python train.py --vocab_size=5733 --norm_place="pre" --norm_eps=1e-06 --positions="learned" --qk_norm=false --bias="all" --init_std_up=0.0465 --schedule="cos" --final_lr_fraction=0.0 --batch_tokens=[16384, 32768, 49152] --max_seq_len=2048 --doc_mask=true
MLP neurons of a small language model. Each row is named by its layer, matrix (up: input weights; down: output weights) and neuron, and shows model dimensions 64-191. Each number is 128 + 24 x the weight over its row's rms, rounded and kept within 0 to 255. Numbers have three digits each.
Before each neuron's rows, "fires on" lists the tokens most often at its 100 highest values on Wikipedia text that the model never trained on. A number after a token or word is its count.

fires on: "ad" 20, " the" 15, "a" 10, " a" 9, " their" 7, " of" 7
L5.up405:129106133131099147127127105191137125133140109127123145134105157135146108110132141139085153154133130131163135131143144104155136137137146147137113154136127158145133107113145112101146102151097105140130142114142124146107120136132142134143157115135126147108110105055128138123184143125156181152100100114145119110158106067115148129161114135144144122144161086133154132150137113131076107154096
L5.down405:130112114116118141106160119121117087119071084171185119082141114154170144162120138125109102093071142094132141131110119082111117102096138149105121121107140114145146137130143150134123152108121127108148119134109117131145140123141183120110106117117130149152143079113153104106116155086163133154106140152136087140109108121124110075125133134166139144146139131139151132107158116104131102138166

fires on: " sp" 26, " sc" 22, "og" 10, " sett" 10, "ag" 8
L4.up478:088098125153106158137124152119101131160130131152116108147133128136107098109126169086086144118134141095091184140150156115124152107102119116114113151120153123105139121108139090092125133162145087129108153146115110174177130114109115136177148092086146120117124145135172070145124120157124099133101089121150157114114163120142136093099128109174107136129107173104101128106124101154137113121102
L4.down478:136143132114121116118147130151168098087147120120110097093124138114127145126127170170158136137107113090079144126106158124136165149130158127137097122129125136110112141124045161135113160103129109142096120151136143121120107087126111124135153074155106144120148108130111167116121127144128120132132137096140142117103112121111139139216144118158137147162167103150150099111156103114164128132124

fires on: " a" 24, " that" 18, " an" 16, " =" 7, "ed" 6, " the" 5
L4.up412:134114181168163172122148129127089142126120139104145145090126184151159115130112163076119150125105142156150101131087131106152166154131122155173163120141134149128141143122117127110104101132104121132163134132111143142087086189178145147106124123084147124121125160084074100145101106091091134160089102134133104120140106078167111141131125162106117116143130142107156140129126167106143103146094
L4.down412:097122129142101156114087160149144142108101165125108113168120120176141161142107112160111150151113148114136093130122121135097133175165132159157043095131112095116115083083136137127117108140109109135099149143127094103111117150136161104131163120139157150126126153077154160161139137129116139132119136163138110081156134161112138120100111107102113123164131129114123102145111112123145147135170

fires on: " p" 30, "ent" 9, " St" 5, " st" 4, " ex" 4, " l" 4
L7.up455:152114092159122147161090108101153182144125132143140129142146127154120118124107161106170132157118125091121074152116106159134114109133133131101127130119115139132139122122109140144136118118121129110110132126141122168088082113162106130144120120161158136145156108108104122118182138167130083112127110162128167116094146136132101120120171087096175091134146139177159156149132114153072067101150
L7.down455:116063114136101132124098127129098125127127127116149133143124097094138109151157123105149169130150153170126143138101133128115116099151050136098137110080134191110139095139142106123073114134111117141126172113158087150151162110088140118164151131164105126104156180096125144180163134126143101133107126160126140145105158159150113127158125159114130130107174101102110103153115088083175105138126

fires on: "%" 18, "." 17, " United" 13, " ." 10, " in" 9, " |" 9
L4.up224:103130133183103097104100097145108135127153111120127165130171110078084164152109116159098138145063101132150170173131145163138139164113123132115112131162098162120125104124121185128148132110154138146136172148150156117132074146130096085112128115100117155140125153150143147086146119128131118129158142136102138176118120085113139130138145117126139146165145128151130105129128118146131135117104
L4.down224:132141121126117133161111130149122167130148092112160100106113108119128138162124150146151114135120137102090120152117125096129125086072100137141124152117160164091126128096111152085137128107117203155138126122146132098118166098151139093132114102101195136125093086126085131100147170135096123166155096129086154093143122131111140141134114109138159140107115151110113148113119147111099139110161

fires on: " n" 38, " div" 6, " var" 6, " gen" 5
L3.up134:135149114105115118121119135092144108107168114112154121131098138124066137118167087134171131174122169155135157116134112123144117099116103144148111116129141119121120144086188114118105166118124152141140146127161085122150164117178151104147130120131123123066129119124135092115101160115145145113118106134130128104131084128112121110099080196166163128117104122194138113109143172132132081148096
L3.down134:138135156128123119128119096090110173118141134116143123112155147152142143103123109154172109113096136117116135114146139160145086115132100128095134141112103130111140147179140122138090113085125121111156096122145082117110119128095136141122139146144105139105112145132172134104106125148134144150124128132144147142081137120108151125108125085179141148050140123152114130095123173087100088122151

fires on: " this" 27, " be" 10, " This" 9, " the" 8, " se" 7, " that" 7
L5.up480:147117160101133120087149151162143124151111128165121103113142148142162152106122102117102131175131135140116114140169132116113133131094133136137159114172163168100150176133144100112119116122158149133125124146168120133104111127130195161132116166127079161109127150068122069147170129058092145110113116108126108130110089080135137110137140118152145115093133113110158109122077140129107080177139
L5.down480:100130138140151110116137161167108128115153121167114161122120153140138138118154117141116143187127069108203100137060103121097162132144093153124082112154133130101103134084072136129119149152141130141120094132157124133109124093172147126119109153141133111108124158145137116139104094135112143111149079126146113149092082139174149081127135176131161111089164123114160100138129137145156129124123

fires on: " h" 35, " high" 24, " t" 11, " pre" 6
L2.up441:150168129126164114106143112124152134139165124130094098159147105111144162112134101137153090109137158183156134131141119146111111169143111118109159154137058134129160147143128117174113149082146151125120131125124133101127102099131142144100104144139139090141140150130163118069128089077075151110116146120096149167115159138122163167134161125128130111086156100096155130128130110137120164136158
L2.down441:109159130132139125108153131196099141094124153130134083143177123093165128126180116119103084098125160107143128174084138118095129181168146097122097134137096133111115131088112125099125142114133161093101149129172161102084124129076119163141094131103126127123153124132108142138168146144113112111110141147115152115146117151115143189097139151093097119129141137117171127112145132117122119100127

fires on: " f" 21, " due" 10, " cost" 9, " died" 9, " Apps" 6, " foc" 4
L3.up510:127187182137146092136094132169144084173158130105142174118130085116143132085141111148118097134099121151140109139131127168123158174123094132101134158175083088125134105115089123136105078106123143132117131133094141141120092147137150114147136133114155154136149131149090137112156132128171119095141106103142089129149179160114160135129110151116106131085148117115117118102136090126101112141166
L3.down510:182139177136129084131132137127138095174109155153111154131107160130114117107172127116133118124167131126113130127122136175116128148124102115141095150137115107115146128124099142136090114075146132131134128162095150117109121124111169110141102085109126119109140113143116195103166112116144151128117126111136092101120124132081159146162107154139061123099120148177176098134116114156125151135121

fires on: " to" 14, " of" 10, " and" 9, "h" 8, "ur" 7, "ides" 4
L7.up320:168143105116111146128111110131155138106157105095090163130163127114125103125093139137131142079144149104126097073131116131113151132076136154129138076120124125097101092104157182088136163128147157109141089098146149118161125080161103132146142141124137129159136152121163145146072149164121095136110175163066147164141110131144116133143110133115143122121178169138079174092144121156127097155131
L7.down320:147153133072144182147101115151132125121115157163125117146126147128117162119154111147150142121095143101141157116173152138138159145122159088149107144097171099173175126131148131137122102141165109121134142136146134138100097086101151163149117165102104091110080091104123114135138089118124177101125127091151114098099148109108139137105141081129134133133116120145123122142112134120106186083114

fires on: " and" 50, " exper" 8, "." 5
L3.up363:098149075114161146151126130105114164158163107140124122134106114096109138108138170102147114089131131102166109141151087114133125214121143123123074135119152146138140140120125130128121107135113122164154142163125159123140142125118171134134125105101187139129133114111165127106089160129139148162116164091124132158124131128106131108121155128159096075141140114103072065159117105118111137102099
L3.down363:109095132130133153129118106140082103112101154170121122158112140148153146142109151116101142127110112113085135138101134145080113113171094083142164104183144098158108113157149118125091156093103113098171134102146117104154109145108106121104144178100138124166097146117136151107114128107132143140140141112096118112106154147109089166129121142086162149130148163129158118107134127155108073120153

fires on: " R" 93
L2.up80:132143073139131122123117097089140114184137150099089111118117131106115116164131130111135124108103120163135130119112124156139130116080096151151184109109113144091107137156132115083119117130141107107130091109157135087136121154141065112113155127152135123158120143158111125096097125141131113132127166126161167101106119117146123117150110090131140127093113088135168114182107173163092168105124
L2.down80:140112076129131073075120104146139155176144124060124148147071097116103106148131145111141137071121102152109133152113122189116148131104117101122150140151096100148124176146160090102109134102132113134143146126149139106152115149137167118075128119134125128095083126133132133117103147194089113145090153156121144094128127119112122097124145114133179151100080097118106140154107163154135128112126

fires on: " and" 20, " to" 18, " l" 10, "levation" 6, "urn" 4, " at" 4
L5.up343:144103123088164095113105128121126109164102118107124135139096123120131129123186136138132114095122125155124116133063142170143122164090130103140151156151136121097119154109127084117096106107110153150146109118135139097135106117136143117126107174143095098112105109100124133117124171129045144130110126110147129149165125132192119121092146107145152154098157101124105146166148132180144136123167
L5.down343:144121109113117129126147096133088088169199114140112133136118141114128136132124122061159149086108124152151136145149139097126083123114100112130101109133123145138102125123092152144146139159113129137155167150089116180149128170120117102129139144154140123181152144114127121130088155111089192118138084101158122116104106147127157148111094112084112124175120123170128147166140149161177090124129

fires on: " exp" 24, " comm" 16, " exper" 9, " requ" 8, " att" 6
L3.up376:134128112170154158116085166144141186105144154119122169151113136121123130101109147117105097165181140108164108150076114135123081090121168111152132146119116113082140164114129104146133102084140098104121144168108110136102144156109151128127108091097150170117141085111143118061106156140145159130115119153140101140124129090120132136142176086116127082123124134143092119143096127110138117132117
L3.down376:136093155114114150112150115117083168170113140128119134131127155099160162137117133112151120205136161143153072086089083118115084114094149140152104161154148134108140153094149149108126155111094113134141111142133087130164155134113109136115135140125132165139168146149122151069123182145107145103138149146101120153132132079095147169149103110132092093147120127115120120129127170110173152120115

fires on: " R" 54, " r" 8, " pol" 7, " Nic" 6
L4.up278:138117100164120114117162150091147108162157183064112151138106122117123196171148149100131131093079128142120124141125144116131154143107125121167141116131105107117131128142122151125128149118102091138118108158135097116182119172141126077128157131122124097105136131119143110151129103179144163123134176149149192091181084092131130157115149138138123122104095104097122141142084156148145133124096
L4.down278:128096078139167144110123129141080157103102114121123157104103083107178144115124157127135087110123118122109107115124136117121142138136107097066100154138089134126104157153122097111173116145135139102147142163136096090110106133112187122128137121071139108134126166159128130140157113127101146123113138140141138111088143115162176119164143126127148151100096157121076127145130151135169118109115

fires on: "pe" 17, "field" 14, " together" 6, "self" 5, " play" 5, "de" 5
L2.up294:152144088147095093140115144150162113159118132103111158127097094126108119127147139112113125142123125153113132083146117128147127113142095174153097130145170129131109161113076149108115165088151117083134145158127111132065148103135104158107124143124154146159152145088115161125121143122110118135120081093157161159157131129140107130166163154134133184143166109071107105119136113134149138143099
L2.down294:118110121144130148117129128199152099092120106124124135094095100170115133137169110163098130132119101116184108137155143130146073140156138131139129159170110125131158087160128073100112145139138173178143125146137158138148125142126184114147136146143094132073158077166124116113060106123129132118127163141142108126119127111080137122130130116139135141140137134101148138106129112134133109131101

fires on: "on" 55, " did" 17, "ri" 7, " re" 6
L2.up397:097148139137122107106156127091172105129175157146149153133112131151100159115140120111134092164098123135104096175122129122101108111104079111119132101125140135144116111076103109106103159150153136126106126104128137143136137128131101141153112124137183141151119157099133130104154176103153096133116156141168111108121097167121089182163102089173177110118116123106112108102096148113085135171114
L2.down397:092169113169130083101100122138114125109186129123122116121143106141121131096109106152085186133095156144121187158142115150119134080183095148158128143157088108129108149125128110135133120155161131105108105124122102106128102118133141150148154141119150132140085135171106168175134111147119100124159130173120126111127118184114100146063120118136130160121113110118114135144100170123079138135129

fires on: "\"" 40, ":" 14, "." 13, " \"" 12, " —" 4
L4.up307:101148070126102119164147139091137123135130135108148110116119143130120160178150159168159095129132120111163162173137133181110115183125121125115135146181105146129150144130134134078115145150087142146172077080135102143135103149112082118119168116115160108124165126142116150130089163121121149115138112131134093126139121109156102148137110108105116132141130110120157091107177073127067124141085
L4.down307:118100159127188144137149108093117167099079111135120120105152113088133159124150121121131134098087155099120136157131163110131088162121113119157173124136123107161120153143163138154114134065143143122128151120140128118130130131145173119113086115130140147140137139118149100101155078124147125153126143108099117136150134115118102147136107109163091135146114181111135107160109093154131111152122

fires on: "A" 22, " a" 16, " or" 11, " an" 9, "or" 7
L3.up268:180121138123138160150129125115119117154111090077170117085131166121096157141159118162128162137154139141107108124144144107171165096111096076119124118156154082098119161093125118137123146142124105128142127128157141157148111112132127090113148140127114122109134172112119117097163127151081132127123097174165124140083116141171119149144169157115160135185094153126134118164127122131131097102166
L3.down268:112073124136148128145111142091161161111127097138128158103120115135108079145117122088172117126126124128141144154107135147121133156178133116137140108143119180116112142142147104100111092098154153096150168104083143110107118096155153140132096145111108115120108135175084122132096156168142085143168142101126105159157128112103159199133122098159096102134118125129159125171130093113110145165117

fires on: "s" 28, "-" 23, " as" 14, "est" 6, "ic" 6
L5.up503:148124144108151153135114132119107118143114117140147105169090176102109136134101148130131128128126169138098119151159118156087173135124131108135121183107096138109121123113133146080150134156151108126143131169105110150130100096169133159111153136126118134121119115085103132169124157140117139090093194117130121117147117119163174153137129093147108114109157125111103159179056146131097108136174
L5.down503:166125138131134121064122147133159131133131141100134124136154148144118110169162120155102146126143148111111118156090147130149111137139118086145169081131132144136120127108181148154139139153112127106098143130169137121123137137131192120141086112105151125099142079118153141134127104137099099113141131087147113090115164164128150104069121110145132117132162140129147103093148094115104141138144

fires on: "ically" 21, "ively" 19, "ly" 16, "ately" 10, "ily" 10, "ently" 9
L3.up590:068147097120128132144122111122103132144065097142172127159115120154124124138109121074130085129087097123177150117149129155116175139123123118112135159100140123137075140119133118157110128127158097132130168097137131113094125105084121129099112131112142102159115158082147139108151134146129110145143145122110149121140131161099148108147103142071115113135121141134156125167154129134184112106136
L3.down590:106091122164165120144120134122150103125107127147160132103140173091111169089125102097135097144103121110156120147101109131119150089093128066127113111111106148116115108119142140125161137142174128155174139120158125128121159156118125131093141125105141155153130139120148103135100146137130131106105095088144142131110143126111092124134076165117120107147106172169136110160191159150182126112160

fires on: "av" 69, " sw" 11, " sem" 8, " r" 7
L2.up314:106137112137160155124150129161105123125133106140158131140099100095115109187121183120130102118110108134153135150114168097115138064081135138115133110100108108127152084156146097112084127108129096150163110126164103147164097126136126117166143113080131151134140121126120127168131069121120122176164161061116133145139081095138098133137129102139147074139164123117120170124132096097117118158068
L2.down314:150144125118135149127121125176149151148129168099129124124134078139073111150119125111135136131140143083140135114113155113124111142177164112162134116142090086127107129122114099094119121164164150141094138096141157132175135127135113142173127109137136112143107104167079112182139107105129120115114155091119152111152145178121132143147172107179108092136089108153117135084093116097113077133096

fires on: " In" 23, "ified" 20, " Free" 10, "ied" 10, "ined" 9, " Lim" 5
L2.up393:044168127115135159129111112113116099126131135148106180108124154129099156110096139148142109109131121159147155143161162153134129150104111112138142126094137160122133093137139115125121098098074103120079105186142161142125159142143132124101141119077124130151113145115098146109112106122141153157140130134144127143106112132103105121138109109095068130093179124111163090110133154138105172134141
L2.down393:184147135106152128080123146117158110122085155095113137117120173128132179136092164120151130128120134128187152134160156124168109138094157129143122083065139158153128118101090128133102125086108136136085090156140138139101118153133118137122158106118125179113122183094117080116095119135114099101117082154161124118091143131132139129135125133149109147117168103174129126118129112161137150095113

fires on: "and" 31, "è" 15, "í" 8, " gen" 7, "ó" 6, "oup" 5
L3.up290:144073118145117151146153139078133104204134101115093122140113117126120150115132123124144120145102128124169141146114129123121104152119131130134150137168183148125158113144151128135102179117164137111136137134121099090109104092064155106141146127164121117110159117112140095120111112109101091084143116141146138124127111141174155118134139097122138158097099152141154127082136127148099098154091
L3.down290:151133137177143120129128164110159097168119125132084125140133134146129139143143170120141133116132125144143157136129123107144130107146121099150160139132150130065131171133136126144111119100120158103118149105122116118108133091080139116123105134159131106117151097128090080129152145168152104118148091088106132150113099135155154164114131125118143153135084152138148154151077144089108144138098

fires on: "." 49, " \"" 24, "\"" 7, " $" 5, "w" 4
L3.up626:108162112137122117126142140107126139111101128129115159130084127139169152144094143133110092105128120110158128121107167171112149162099121111090173128125154129143097114126137088145102117146087111130147141151095101135138128166084126094125128108095129176107158172138149113107104191106113120110128142127139168128113173073139100170179110124151089136145086137138180113145136125105150088133171
L3.down626:118118097143157143133152145153100104134101124139137150132109135115117153115095153149201136159144141074128129081148141120151160082130133148102156124161147126151119125181132137150107113131138134087135121122067165104115089193109149137089137116119060120123159122137167176124127145125142093135125080137135114130110152118145138109085145134125099163126145150156134100134137100144128125126120

fires on: " season" 16, " the" 13, " Chart" 7, " Battle" 5, " area" 5, " town" 5
L5.up587:085106124136102078111164128090151061129126117143116104135132138138140124140123163140124127180157095163157135141143104167112154103131151138094134145137086142135115123142097108137162089093116136122127127139156142135072132136164113141158133157150095160168098129142121091093117122084133105111144137137144127147139113123146112150104110125116145140123144145148114126111104095164119130138155
L5.down587:127133152118093130162114147146130151115124134091130115103159121163095113098119141170142128070119148135136128175131115112138138139158125156106114115110109127126197123111123123105104128148121131131132126139113123154109131094139156101123124123160176157072123154163140119177157144093147150169131111113156141144156151113088141138115111138139165133111087147147100103154147120120132093122115

fires on: "," 45, " of" 16, " to" 11, "th" 7, "p" 6, "-" 4
L7.up553:111118182127141180120159133128147140151208099099126167097125130133143114157124142102164133181152124113140139135122112103089151151085105136153127134100126133116103108089161138113131127146127117097167138091165129122125146137121106139123102140136121111102092137108155142114135141128105151097142127096130114163142131120112085145143099152086129097094140151108104153124097091169115134181059
L7.down553:149102109148136133118090107106128087102134147153120122127160106146124125137132108124137094111159096083151121128143106127104127098161156170143117115146142118095154105118139105159133099118157142080125137120147158142124119143109127106137114125135149152185119135115114139112115118134135118104152047174147179123151148121142135119107159144162145125086122099136156113088126108077165127123160

fires on: " re" 56, "ri" 21, " stri" 12
L2.up37:091127121117117046132120138084101073096130093141138111130095102129082125111140112139099165124097122120110172123150113068162102080140155133126150146129148128120110131106134121124097174131148150093136139152126146175115126104141098143153104161115119133119171128135149138149149129097139104144152111168150166118181109145130136143117140086114146122064136120144113083145113147115122144170111
L2.down37:104135097119145104115108128121118131118130134138096116129141137148129124114102085146130132140080137078161160106104147141142136082133131140161151147159111112141048104104117136130078102134126160112122146161106120131151160136101142126112160141097102116117120144148148163106105107150110111125141169084117131095152121146158113185106133107133098171072179107094086121123113154139165160145100

fires on: "est" 34, "itect" 8, " Econom" 8
L2.up6:137154122130127113149125116101124100133138059132156120152125119182139144133120135123127117154125094122087087125195139141112155117127165137149157154130120123101116121102130164102138139128095131099127156080128121140120136154104153141152153167144111159146154158034103147160095092150126152104086146101117156118092125115111142110111136140106136137124113173117118101126098115094125091175153
L2.down6:130148145169078146149117125119109157109145151118116131129132104089093126139126138088118143137126111159119117162130151133141095124175114116129145134169116130178160160109141140126173116159079107123115129116103159133098119150171122126081123161156170086104127099142101099158110132078119140164103132129138117126115166177140115151121157119162138116116127131167184117129135103183107123117157

fires on: " a" 34, "l" 23, " the" 6, "ort" 4, "ro" 4, "il" 4
L5.up78:133103145177151142136143151116143085139128123117113131139115194094119104108111137149113117166114157154166132144075130121128154132117137106124143147140112126124125073094100095145122149119135135149130116095120140144124111178160171113130098160190124139142081104130147143129113106109134128129158124162171130144123112064174080126092116119089127123153132108110146128106110134122117175151122
L5.down78:115072149092127124090121129101142129119091105138154145129173157145172101104144120120120102139101119122125112108132178135112145138159127156136123132138147107108131150128176114128144164137131164096109133165133129074108091070122102130175102131112077110171131128133120115153115157132074136116101156118160085145098150125147151123151186155110172116117081144101117128135130153155103144116123

fires on: "N" 14, "^{" 13, " /" 13, "le" 11, "s" 7, " dr" 6
L5.up96:110120115112130137116093166133144111104105129123145135131148116116138116119165106129122127107118124153183100155104117157117131132149133096166150140138143098117116133108124132106167158149128156101101131132138149156133121128139138152088131133115082134144147120109081097109138125113096151171066111135125114130136163090134141162100167124164103117112081118143156110130153142146143107145148
L5.down96:144087107135153105146104132145122115124153103164114128182136090114106105152156083139100153129127150128186115163143121169167137123115120191145108134111169139150136116137127134095127105126112127126109123144118144124133114163144130144114126111130154183081196103108081137169120106106127148144094157102155141167138119085122143123136111149155090116103136134122154130100096109123110083144117

fires on: " and" 26, "or" 13, " or" 10, " &" 10, "," 8, "y" 6
L5.up551:146120135130147126111093144114110159145114059110183130161137142156130120149170116174150150112158157106112171122127138119130122160124131124103091169151106099141092139122116110120096086109110111128111123108182091141168134119086137093106105137108132158093133172131154164143124163119172137120143127147159086163089116132123097101149147148130126104126132154139148113140103092134098090093112
L5.down551:088111130136116124143124102164159146144146149154123147142092127104142115118095080106169150118116117140147104143128149141140121139115147120107130141152122135182115150109128114168122172123146120091106129134134102132094163139152141148157167095115111118117109163120165098119162090133087161128141120121142134094088166124167134154116159134074158139149070118151122134139147072097123140162164

fires on: "'" 29, " st" 8, " R" 8, " State" 7, " b" 4, " sh" 4
L5.up109:132144129152147140111119121092137133187177137121129145143131130138108141151142140093114117111150121156154137117108134162113119112126115136141135138174123108143090144192067120122099170135113201165157146152160118125128076083144119168083117123123127144119138148149104120118122102128142161098083152120137134129129103132171125095135138108111116088114189103102131130121124185139156081122168
L5.down109:161134125108142143147122152179123147121155153128122178139076122122146129144184144085134125139142147138140117175139109091142148112127086093131102112090102141179127105115172075092124164166107113183146108109141122136119145148137144117140133153133129160149127153113159112135090149162123139117133079142094131084137136122123119099142152088155154115103137122096138118102161151119119107113111

fires on: "t" 17, "b" 14, "d" 13, "st" 8, "g" 6, " to" 5
L5.up424:157139113140094166149138124098148148106115126114124128141130139154128095078144153157148135126117135172125132116135125128163113157141133102110136086158142146120090148142173104135150098186122124143153099118099136134116110133137133123143087152119105097118097128128120129135136110153068138152104168094134145090125111087174103133107117122089134104104135116117119106134152127147143118145144
L5.down424:125154157120151133154115106111135132098092129118159116171137127136110150105130175133161137148120056104166143180081145112116136118164178125112122135131145128129082151111151100137139092116145093152145103098136150087126122127149148115087163152145175145137126115146115135115124108126120155147124129124089129159124123135104087154111100100144133111140143147139181162129084105090112147119109

fires on: "," 21, " the" 21, " of" 17, "s" 10, " The" 9, " a" 6
L5.up626:134094151130106140109127153111090117142127134124177129113103134113136132125122150143108132165148153149139159117143130082143118159142136119101090111129146116114153110113148092130145109129089109128135156137126127141066127101114114190141154139092136150147121189081124097119138127125153132124118084159074137120143121124139133117131106180150096078087134118083157118141119141143110154170149
L5.down626:169115165149150163115143122147130119096116142128120172091145169139141117108107128135143153083112139156083136108192140134130122174089168127145130126156145153140092134141162120116096131128109135079170152104136093125156111164140154127108097095120105114106125138128131135114149110102144111118144160135140123162085130132147130160149112090116127133102139129095174113149117122128132130118164

fires on: "ul" 31, " pro" 21, " sett" 8, " var" 8, " dev" 8, " gen" 7
L3.up469:128119118125108124111133161151137117127132077125101087161120094122113091135155124152111098123098109149135177093102125115133145140108151128129138128102201127139126152100140112140172155104094119125128140145135137151109128105165124110146127120148119166127152139111144100152085136123143110150070162160128087123088134145128160092164107124152132160082103129137129108135108142102182069099139
L3.down469:143176143121107092114104090143111122098132126141123102153121085155135104104156121165141130109128101130155155121127144151128121137134169104132113119097133120103160137096085090133170110139098147094118156158142150128149131090128160128113139133105095167126171113071098128150136093124131163149122133135136110119118115152155165121149108163120144112139149136126123135116084146102139102150157

fires on: "." 82, ".\"" 9
L3.up405:092105118110129147144121107117111130070145127140107165117153092114130152143123140132092100102094123142098135132170156168090118177111125122153121150092124111112110135163140140154135107140096105106105139161160155102144102130104119101076103093109152121123126140056136133126169126171134152123121155130110119154134157109129116091140172108114151071149107087168112085120103126106100110169106
L3.down405:146131121109145125139099158115139102107142160111146144136144120130119163131145112121122166122087117156114184151147137148132127080114157102146114096155117177122105122126121141145157121108093125190111105132122089120097121139173110117115128156175109155169127143111144105102146106106135173075090157149126182117100151098148093102137129083145136142143147128118111154117102136148134094164119

fires on: "and" 35, " St" 14, " Ad" 9, " inst" 8, "ch" 7
L2.up171:107137130102129156195187152116161114142148131126142147149125144129131120145161116142137118153116070092127151156127130118125114158132143116099081111085142137129063123109105137091098112138126107095136117129150070130133180130147105134130158146116140114139131136144095123153125157108114082141117149143133158123121136097122077153117080134115111109140108141102115114129151124145132112152093
L2.down171:101117151132133127110155096150109165139090153135124132145115124150139126143086134122119195165166145156115164100093130174124135114155133152148164116120095120129136101133127091111104127164109132175080101118158100130135136133125129118096129114138136107133094132140138127106119116130094136127139167124166091088121144143132096159129172141123118139140116088132095191120169113119124098122109

fires on: "\n" 42, ";" 22, "|" 10, "." 8, " by" 4
L3.up304:138110152110115118128146125116134127079122105103143172108103149061114147139131116153118128128130148154077094080199152131133111124127095126148102145130125128132105096133112104137106152119101097106112168128144156132093106124125136114147137107136115129131129125135117143142152111133126125130173120117081146116121160093142133078089125139082160103143116112153101118151107157132084123160099
L3.down304:151133139151137117115140102091091112124124175157131114125162175108138134104139102160096137136147138185091156141152145171119128105110126157145117093132093140142106130135142142170157131135133062183129133134146102153122135130123153125134119106147147120137148119104107114093176135133128167144117139163096125127158103103121095128125094115122118122139170124139074122130108108117096096131077

fires on: " comm" 17, " pl" 14, " acc" 9, " loan" 8, " att" 5
L3.up205:103159104165127131163172112159112143160144085161144174115131135123138125111137152106108130119134142120132115108099141166189139144103113144113174154144107146088135149081132139134130144074090146115159115182163123106155129137110106155144113126110138138170175124132147160118122092115087149105110129139105130150133083096061110149155115084123121124095153113130116153109102132135116122080132
L3.down205:140142152070147098084124175104087156117101157124162117108125122146100133096130111162156128133140157175174064094099134136111122106109111114114105151183118131100145112124120144148125124140104126103131117114166109129119195159118148119164140152157110119130110095153130168134124141149130147058126194118120145089081128141110117133155115092106145107150113167142149171088100158149158154150109

fires on: "ab" 52, " as" 14, " it" 11, " Bab" 7, " It" 6, " You" 4
L3.up391:111122062084141133145122122109100128145111147123139125113138097128149110156162118082110119115119070127153121159149154146138149126124123153101141143100183167156127133152130100094123132110140097124093122127142138107157138123141149123127152150159135119144100123121134146193169123121119112130121179107149144118109113124136178091161086081154118119166131123137090087127142153089145116135077
L3.down391:127145173158109140065115057118129153133104148109148097144141052114154147128182086158131120167109166150174162076103146112121127105146110152128104121129103107094135111141136144167135093087135128120168148085120106108173090113143161099092097126100139119175146107114135133119112148131144113084131142107154143123164117115136091126141104126138126118124105126100123122151112161157145113124157

fires on: "av" 69, "ab" 31
L2.up258:090153128123115163133099152113101152117077160114167123122134122133114147148151120128114138094114110115094156122125115163123126072091145154104137119131109126139151134125126077056122149110148114130162143143119179100171088128156117132139117151120113131168093105152106105154125167096144090141111130121136126123090085110152125129109096150106171105130144147152130082134121135090105145153113
L2.down258:127114147087103127145075130122128144094152180138137116112127106114089101152155099122111109160158154111133125131121146108149115091122136175155116109117095128163175114103124124089118099091106139114139098157164161119125076145094138159178126106175149171116148107124127142110156105124123152106169115137124149142134133137123141111128122141178132083125120092140171116105148105123132123107110

fires on: " dr" 11, "ace" 9, " /" 9, " between" 9, "or" 7, " col" 6
L3.up571:091140142130147097143116100105120115115113098143124129121124155131137148153144122148144146084093154085152137106150168072116133143096153130126113161116143110126097152144139116075123180107148105136118150128111103135142156124170156139091086110121097123165146095122088134160132126161155109165109084135114092108143142111104098133126158117168110148140135102145146157111157212155145119152094
L3.down571:185072119119094121128151144130152135109128154095130128160145119132134117152128147074119152078124115117114109139144127128146172151142153117156173107168169147113121091154122115120113096139111133151096106104132148132134129116122167155185129122136132139134135131110138164115121122083160163120099119149139100095092120175123148124107122175151078119168144105115142141132105081158093118130124

fires on: " and" 29, "." 18, " but" 13, " to" 11, " from" 5
L7.up470:137155108113140092118085110160158155134124128125114160183146144122166102136135125084075132079137158075131095123048128120160112152138136150131094144141140146156164111121116135096132106152138124083128134126129154102115136095148132119099104140134128124159151145117148115133167080154058117139119124111143097125152149126130095112151130112101100122116121129129111101169134132169143135141167
L7.down470:133110132111151180150163152144145073153083154153131147090146091103096161136128120145109140126096138135168182147167130126162144140151122115141124111112149140115119108143132171140157121136115093151106098147123116146109103146094161144130165155149153119109136158132158131140128132098105151114115134129108130093092122132179122139113100134143186082148161110133127103130098116084093155136153

fires on: " sp" 59, "og" 41
L3.up331:117134116110129124166163137122157132113102081171110117112120115162086130152147142113127130083087154100107154123161139064115144168103117154168136160147109104097138080133112087136133141149090133143113128130122097159141144118132122115144122133088150088124190147116136130077163125137103099130108115138071130103137158153101111105118128144174125142101124103124101129128109110127167123108108
L3.down331:109144115129147145105163132144137132129107124149111094146130144101144089135136156113122140092167137103090138083124147141136094135132108091135124176125116140156142131125088142118198154124132103154127100120086120118103083083160112162163118122117082093114159123134117170121126145180089121112123106170119138132114119146114114114138102122117102100132116149159156109103152124124132148128103